Part of a small language model's weights.
Size: 4 heads of 64, MLP 1536 tanh GELU, vocabulary 24660.
Architecture: LayerNorm before each block, learned positions, biases, tied embeddings.
Training: a variant of Adam for these matrices, 951M tokens, 14506 steps.
MLP neurons of a small language model. Each row is named by its layer, matrix (up: input weights) and neuron, and shows model dimensions 0-191. Each number is 128 + 32 x the weight over its row's rms, rounded and kept within 0 to 255. Numbers have three digits each.
After each neuron's rows, "fires on" lists the tokens most often at its 100 highest values on Wikipedia text that the model never trained on.

L4.up909:172091110153171141102118112124150150131097124119101126164112080090134131095175057113116125057168155094137228100131102169168114141121121136118117122087091164096101116095161125096133130148115149142151149085105117127093135106117116080133111128063124191101148103154127169183163200121151128055133121162086125133117108080089152156175137068214138154147101147198127150145147106130080105162135104112135137155138109120069124079085166134164099124156126104131125141104140148125198052111149155150149090109166102108105115165124132152174143112106168171131132123171096141098116186108167147153
fires on: "\n", " |"

L4.up1405:145107135151166135069171191135209158134127167157055111096125102125138172058138094142134086117156078088132128085074102158165077146148139134125077163094079138095042128121168180143121131130134138169133092112118064068105136106084113140115127135119175149146106120132140137167137157105117117138123178158101123120108086092099146151157163079201198195153089132178148177154134114138140131071147137080132113117115079108112130086140152124154114117119155099166071201175110109110176003128130134147133098130178122151100130135132157113140140148175184144114129144141116108091154183178141199144
fires on: " |", "\n"

L3.up1314:101122098127103129102131123153113104134092098131136188031102130068157162128134139172126156108160123116123161112098097155110102151110122130132091116171164186196066131120135124106134137176184138085105141107154112133130109147118130115160135188081146121183122076182127207158104122092147077115128077157126120137131156085087128142108152138110163229112163110078169132075143150093114106152173136144158184109157122129097124168099144104121081135178148103085120125125123153202085061135100079100109110153100151143163078178094109169145141147100140136109124187182167119141096131159082175097
fires on: " |", "\n", ";", "|", " length:", "-"

L3.up654:073102104182115122138134184147141061136084166140109121060084129063145133156156064137090154099075136146127170073112159160107095171117118135104105129101109121137144085136103128108142124161172181102146103141159123131128154167078178111078130136112106152180169136172125138120166183127125124120164091139041135117117088054087138092188171130116091176161141131204131200096144146108142110131129157110115116148111133167110108140078121144113115121226173114115112120098119119209189051115178081156114108126092119137135085135142138174210131128099170110143097130162150119131131156124106155177
fires on: "\n", " •", " Rear", " zone:", "-"

L7.up181:174106134092130107138086146133152103095141101154156133202121143158095106133125070141119136116201112093092162117123088114144164166132186132128143034106138101083145058110141128134111106107111181175182147124146031152096116129114077169141166120141077116134115081154088098146122128083174149111135161176036191119124101109083139105160142140145157125105098163122087091110154080129087156115065098111095142174145091146135102070085171128150129103167087162105127121135129170141161138194128132172154101136153139131169137121152135135169138160121174137063103098135112070101184210098141151130
fires on: "\n", " |"

L3.up1025:129137106122081154118138125162186092128103140185143134138131150058084117123160130111116135122115131135140128100085127140106133154091054074138115151088075156132053135115124126095150125130194097151124136118090142111139179120149175119126144105163138181140125096151145132156150175079121045109087127175072113180124126110125154178134127104124142197119100133154088165142121086112142092110155148125159141101163121177103114159085191155147090112149132098137099100121180138197130083137098117082178154142099111152218166204153106210181075149112183148090113165147174123078098201142168157104
fires on: " |", " ", " +", " ="

L3.up1037:131109129163107152137108108135117078112091107161109086112114095107111171082122118154150083110120113142087202141112108064143176107192114104091152152127120135092130082141135062200103120116172148142124142099139108151152109083093073182129131179144165135090108123093169101154182127100116063090111105119179087207147173120096132112131188134219149158125162125173154134093128165116131111096105138114141129154128130095131132101084115142154106121089173161168134070095091150116168108141170169121115115175121117138119168137132141119103125171168151130149151161114077091111119166112107100123
fires on: "\"", "'", "ed", "”", "istic"

L3.up1420:101121125140115114082066148138197146113130110167066071128111124130109161160077036111118153165115100177159152130138119173146143098152191116118097148140085107133154123121202132088119120177129153157149136108123115113097079089093181177089117139108166133106165069133131151135091139122151148134109120183105147082084101156099203120116167088116139197147078105159105087185142081095159097115169125086159098113110137117124123157172145135089069075108140132115129149116133138149179060129160081122126098124104151142102057136131117107136150178127137212121101126130134048082176154086148112104
fires on: " and", ";", ").", " which"

L3.up1432:152145117112133184107056140139236098148157151132120112105137114107119147093085041140126158147111101120073155123078133141149111190121119136125092134076090169117091081135166147124119155155170169130132128108137076107107144097130154142146125132153091154097149104146147140134134134110152152094128138138119091157102071130162158170130106127151175199183102129162083178159176130130131071089146134138156134077118128107135153111127148116101114092121125109112114160105099136110109074105110108092194119161119157114135147177122108141153082148147190141135132125177131113086137199083138091052
fires on: " |", " .9"

L7.up444:138111106118174141159065071143128111128130071174122136200207109090157144095120139132163158135117127109124157133099152122136113168141183090078156154091167135134131134089143135134155148137113097144135092078125052120111149150173150175088114114068103142136130086102148180091159110140123144093137136165067130142162110071146150130070155180079101133093104181105069142135140100102163106148114142141151140188164167110101103150140086157127142120131165170115142120177168122138154127166062137121104117132076148091151118132114170161160117158153134091122109104149160178060152147106164127123
fires on: " Al", " by", "Al", " al", " Under"

L3.up1014:086127186206157115116149096145108133210113137089108102094157105105067103123057119089075152097119111174084106133186181126073057164173157168076109149135096152104168134152111152108135108146143181178145161096133139151128191113126135178079167126134143167155131108143120086103178112138154096138143110106039125152104146076121188109099144122124117154134102133160154118152142085132183063139078132061132134082100102092144137140136095136128119121139143201126066102160152148139131133141112139176143129120156109129127140102151146124178087173169174122115102160142147124141067129206149086132
fires on: " She", " It", " be", " first", " was", " it"

L8.up1080:039080106164135131143137137131126121123134160084130099115078089125113128131092159133103061143140125126096121109139148191118141121108132166146153097124056153149139107127087096104131136186124168159155165072124154187164204151145143147157145118132099154157183120117135170136095076056171099100122131129077194088137186163085168105052123109069152148166125168134140104126130067131169102109159092115176100086112075088141128041130147156131076083128135149141148153111065159151132110100109140134151098148151068103175109127163089133184131143077127111105153131111152139159117121167147114130
fires on: " who", " but", " which"

L3.up1094:138104118122095127104077094128172128101176128176023113148098112109100165072151086138153087177138096147138155112109199170115122120118143173107075129101147198127092115123168134110068159115181148117115109083121102113072089129148114169186090163141112153094182115120172112200164154081163118012120132170123144181112088084163150162151159131105154194126098126140104160159155120102129107114091124117155120114135066145061116097122204097103090082178117096107146157078142140120120101132140112143153057126117107100181118160133121175129143134139129142060096158175153118148098189172096147095
fires on: " |", ";"

L7.up1348:092102148165160159157150133138128146116123112149128116101124072120084148063129168119057111085105099156057092107131150100163129160130209162122054125142107137154122120112150134132097112175111153179123146098130124150113163147126172168135085098072129223149113094152173156134098111141159116148136085136063157092084131155129173106060126080125151191174079168161127173124155144154098064093071095138140127093094119017116175139106155159091125079069122147176094148136157181149138165138110078156130128147176099115169110150135198142128125189153141154144120140055126135145138146172143093088
fires on: " it", " which", " It", " that", " who", " he"

L8.up1488:143162108107096145169125109142202135182168128069127153073152106079056131137125126145162150154168104100128154091101103131098115115140154076058074175141209141074086098150122142152135137067168139109145144108073167048143162100116111145124124110136150180128133094162130112107168126169181078127105145147100097084096159105194166133108157101144124169135084135064095129156100114113115116099167177122141138140159185108110090133149153124181120127178100119099142125125170105123189141113098180062087128111134094143160109124114112107136133147173138142212167124103150156102135093134141174108
fires on: " the", " at", " in", " |"

L7.up550:066183156128199160109169136161144088122148082115142104135131126168115129163112150092077108145137145124157161078160143131118131143085093063109110151078131163144143171128136179156114143103140105096097117121090173165102090123149167164096124125050139103134161083122079176108131096161118128094148077096173122122169176131129145155150125096110157152146095162158105127108164096153140159106082109103122156133167145114130120106142152150180125146145122083133102123176137171184101140134176101150164132074090121097121052119153114135106092123158138154197083096156123077135104113134098156084
fires on: " |", " medalist(s)", "|", " ", " Loss", " DF"

L8.up366:076172118178126124158184137188195161162130153160135085185084146127098187143090151117179069052130110142099094154098108177140108148097122171166079120130191178146128085123156140137148133134172135182135098094159141121153162137105135138123112130124160140130104164106165108175132120122150023062134117139054096105106162099131179119134145091084088138172121135150142149151129069139112140084116103157120173078084074122131163111084190163049118116128133158117105115092124154140115123112115119157129125149145106093145091171129169145150170082128144172157130180154108107148162151169171124073
fires on: " which", " that", " It", " He", " e", " E"

L3.up701:129121109117135161088066117173194137163132124209135110172130118113112105050099081107145161143118011122116133118072114147140167108119128150139114115032075114098079085161149144074103123176158144132143107083124099066131100137126095100120151150126121103074114136141131139164158149099092126063140163162106144193110105149143165111190194137149131170164094132151106129133149136131154062156138081094161134141153103123152122093089171147153122128161104132150151119124152115133115065102122094135135126155176144170142174143121128133176137145155159145128074155127064125078133140136147160183
fires on: " |", " 0", " 1", " the"

L8.up499:127149063119179105142141126137175123199169097132153155219135114094134122139155071118153140096153126087103125138083093179092076195043151079092118174130089104066121159135127133120114136125135138138133135134133116161106124098137158161183162103101093128086089117148147162111168076112164096101147136131106212129170133124149100104104154126157093080124044154158122116177099095134131146152084074129130140129144147141177074137150158142080121075132108149135092111140156126154144141189162178099143131119115125146135051136149181176151127171146128127111154073179164116095140159192150130145
fires on: " Al", " al", " Del", " El", " Ol", " del"

L7.up1125:041126142169158109114125099126136193154172119155093082090087083122180110184123177053108133138144110164153168124106195118105102094147104065114118178144080111212135164165123152183153167173182113082051123127128173099123124112126133118152077111157124124112168138090084150106144115120118119121101096075135128144192148122127163151092096159148175139163131168098108143153114167123145141146119129103077131109135218111138129123160073070135138113119154125130153165131125173139113135098107098139123103124120123067119110147125149139102122093124082123178107117105101119168066092134083123096
fires on: " |", " ", " Democratic", " US"

L4.up610:145103120151218165187113119108174106176120122134132128153135140117173141124134096130108117128100124082132163095160151173116115160133123116074115157140151170128078130168086064131162139123107122166140146152145138071092178121130113052130126148152166153179158138135081114148156158101185122079144125152143187123131182102192052194135144138155113169077061133116127147161088081081120114151146172131150119109137171053169037150243148115082097147203102135086160179102061127135156091170187182138140094095123083114128144134105102134196094108120108148173123089139115158123086135124132141113
fires on: " |", " 0", " (5", " in"

L7.up1338:022172152131155125151146126118112161097094063138132112109097120146165102153158205079052143124116104176128102068107199170103119067136075059085123144135143140168116150154094122148109154141118136110135135175139171098124136143132166147095077096079100178139137106153075159092115093104097107105120076132144125131192118149131124169094123186124165115150126150136101100092140149095154168122083172070134160151175154076131115151110101101175139101117176138138150123114118176126168122150123062193122134094098125084136094133155121140155149128141108136166108184088137087145082146125106148171
fires on: " ", "|", " 1", " Loss", " Total", " Date"

L3.up1346:094081110172106133224135101144111154117082116135152080099118129163132170130076171132096082107126091134103122168186124128115120183142091168133084093099157159160131115135159067155093160137125163129101163066146127135122129069124106166060119130126175128156140111103109106105119141113180108160159113124138121132110180139126142078144126054144141149143127105079152130112143097126123102090125099152165136150091130071121140035169140126113111091133144137116113167121145172119060134156165099111110131136161180161150153149116176097173146177155173141094178177099181100150147108131125119118
fires on: " he", " has", " He", " it", " there", " who"

L4.up1326:125114114137077115156149114158114132120130116101120183096062180077125141068145154157121123124112106125109147140135105139132118164190097092101069140163112142163117111141166124147130135133145117084122101107154143097117111116155133084101129131097178146167124135106089170178096102120029091128105132105115102086149149098094163122149124128196204167168125141153159127069133108105108097161162152149138131119177110072102181114113173142162109121091145103120087104178122128145102073134103135141122121110113149171181126129132124130212096148166165139112151118113142099101113155186119205126
fires on: "\n", "|", " |"

L7.up920:112134095168204160107121118181185167183146138126147152131127089093130124150119069139147163097150124119156101127138119136061048143116125107099106180096152157122145146089144121112119149167073122082163122089161098104084139055115184182120130123096093114143162094161115104139116120127178160142077140126072173151100108097162142200098172129064128147108067152113104151158129106118143118176139145077159133145164171094177051160152107130117108122192139169065143149129135100188131114203045154133201136144078177153193083136113106212192146144095166179123102099129112136076116145188159177104
fires on: " Al", " und", " ab", " al", " Ab"

L7.up773:129092137143127121152074116162138183173118122165040110225137052082118172052096102145126153133160110120159131076121115120101109139113156124088123137114117162122105091155202114147102124088113127147114092093135113112113074110154103068112072152133169147133182134098135134171125117108100149138141132102112137142091151060164158085126155104163120155130069174159098158091134115153163127140172114161122139108098182058130132142138172140096067144148142145166086122146126172211167141134110127144083080164121118097180108141166139144091191107101156195183125082184091147066106164137087129130
fires on: "\n", " |", "==="

L3.up1292:130076128166088092080090131141148127083165137159181111121119144124182150150114068136160144145114085162108094122152102199163197121128173072133126158106129105126128130107118158138117117126139145231127124133116141099126136139101147143127115106128203103106123136157154119143147117153154124118079138128089154161078082134161166105107108092098099145183119118159129123099174139123209123084157124139132151162090127128146072116115162164165103170148170131135092148080133132119136094132145093161136113138125110120149114111136144052087108159122114237051175146128135046136171154104093171135
fires on: " and", " that", " 1:", " which", ","

L7.up1515:149105112068126124101121118149167225135112122163112092169096055102136181058061119135136112128179089118178209104088113149138157179082126184097114115064119175082116112125141131138069171115100124123112091125096081162088120114129129110156135118170108154108145096151146104141069141100108110125137147151104106135095095093101122084105153083165131132173041146129116158118161086157207094109116155181117174125129122098090148083139130163132126127153110093146095168125121131149141109174094097132108078141143124098144117208113114142128169153107184163164115096161101103049115133164100181151
fires on: " |"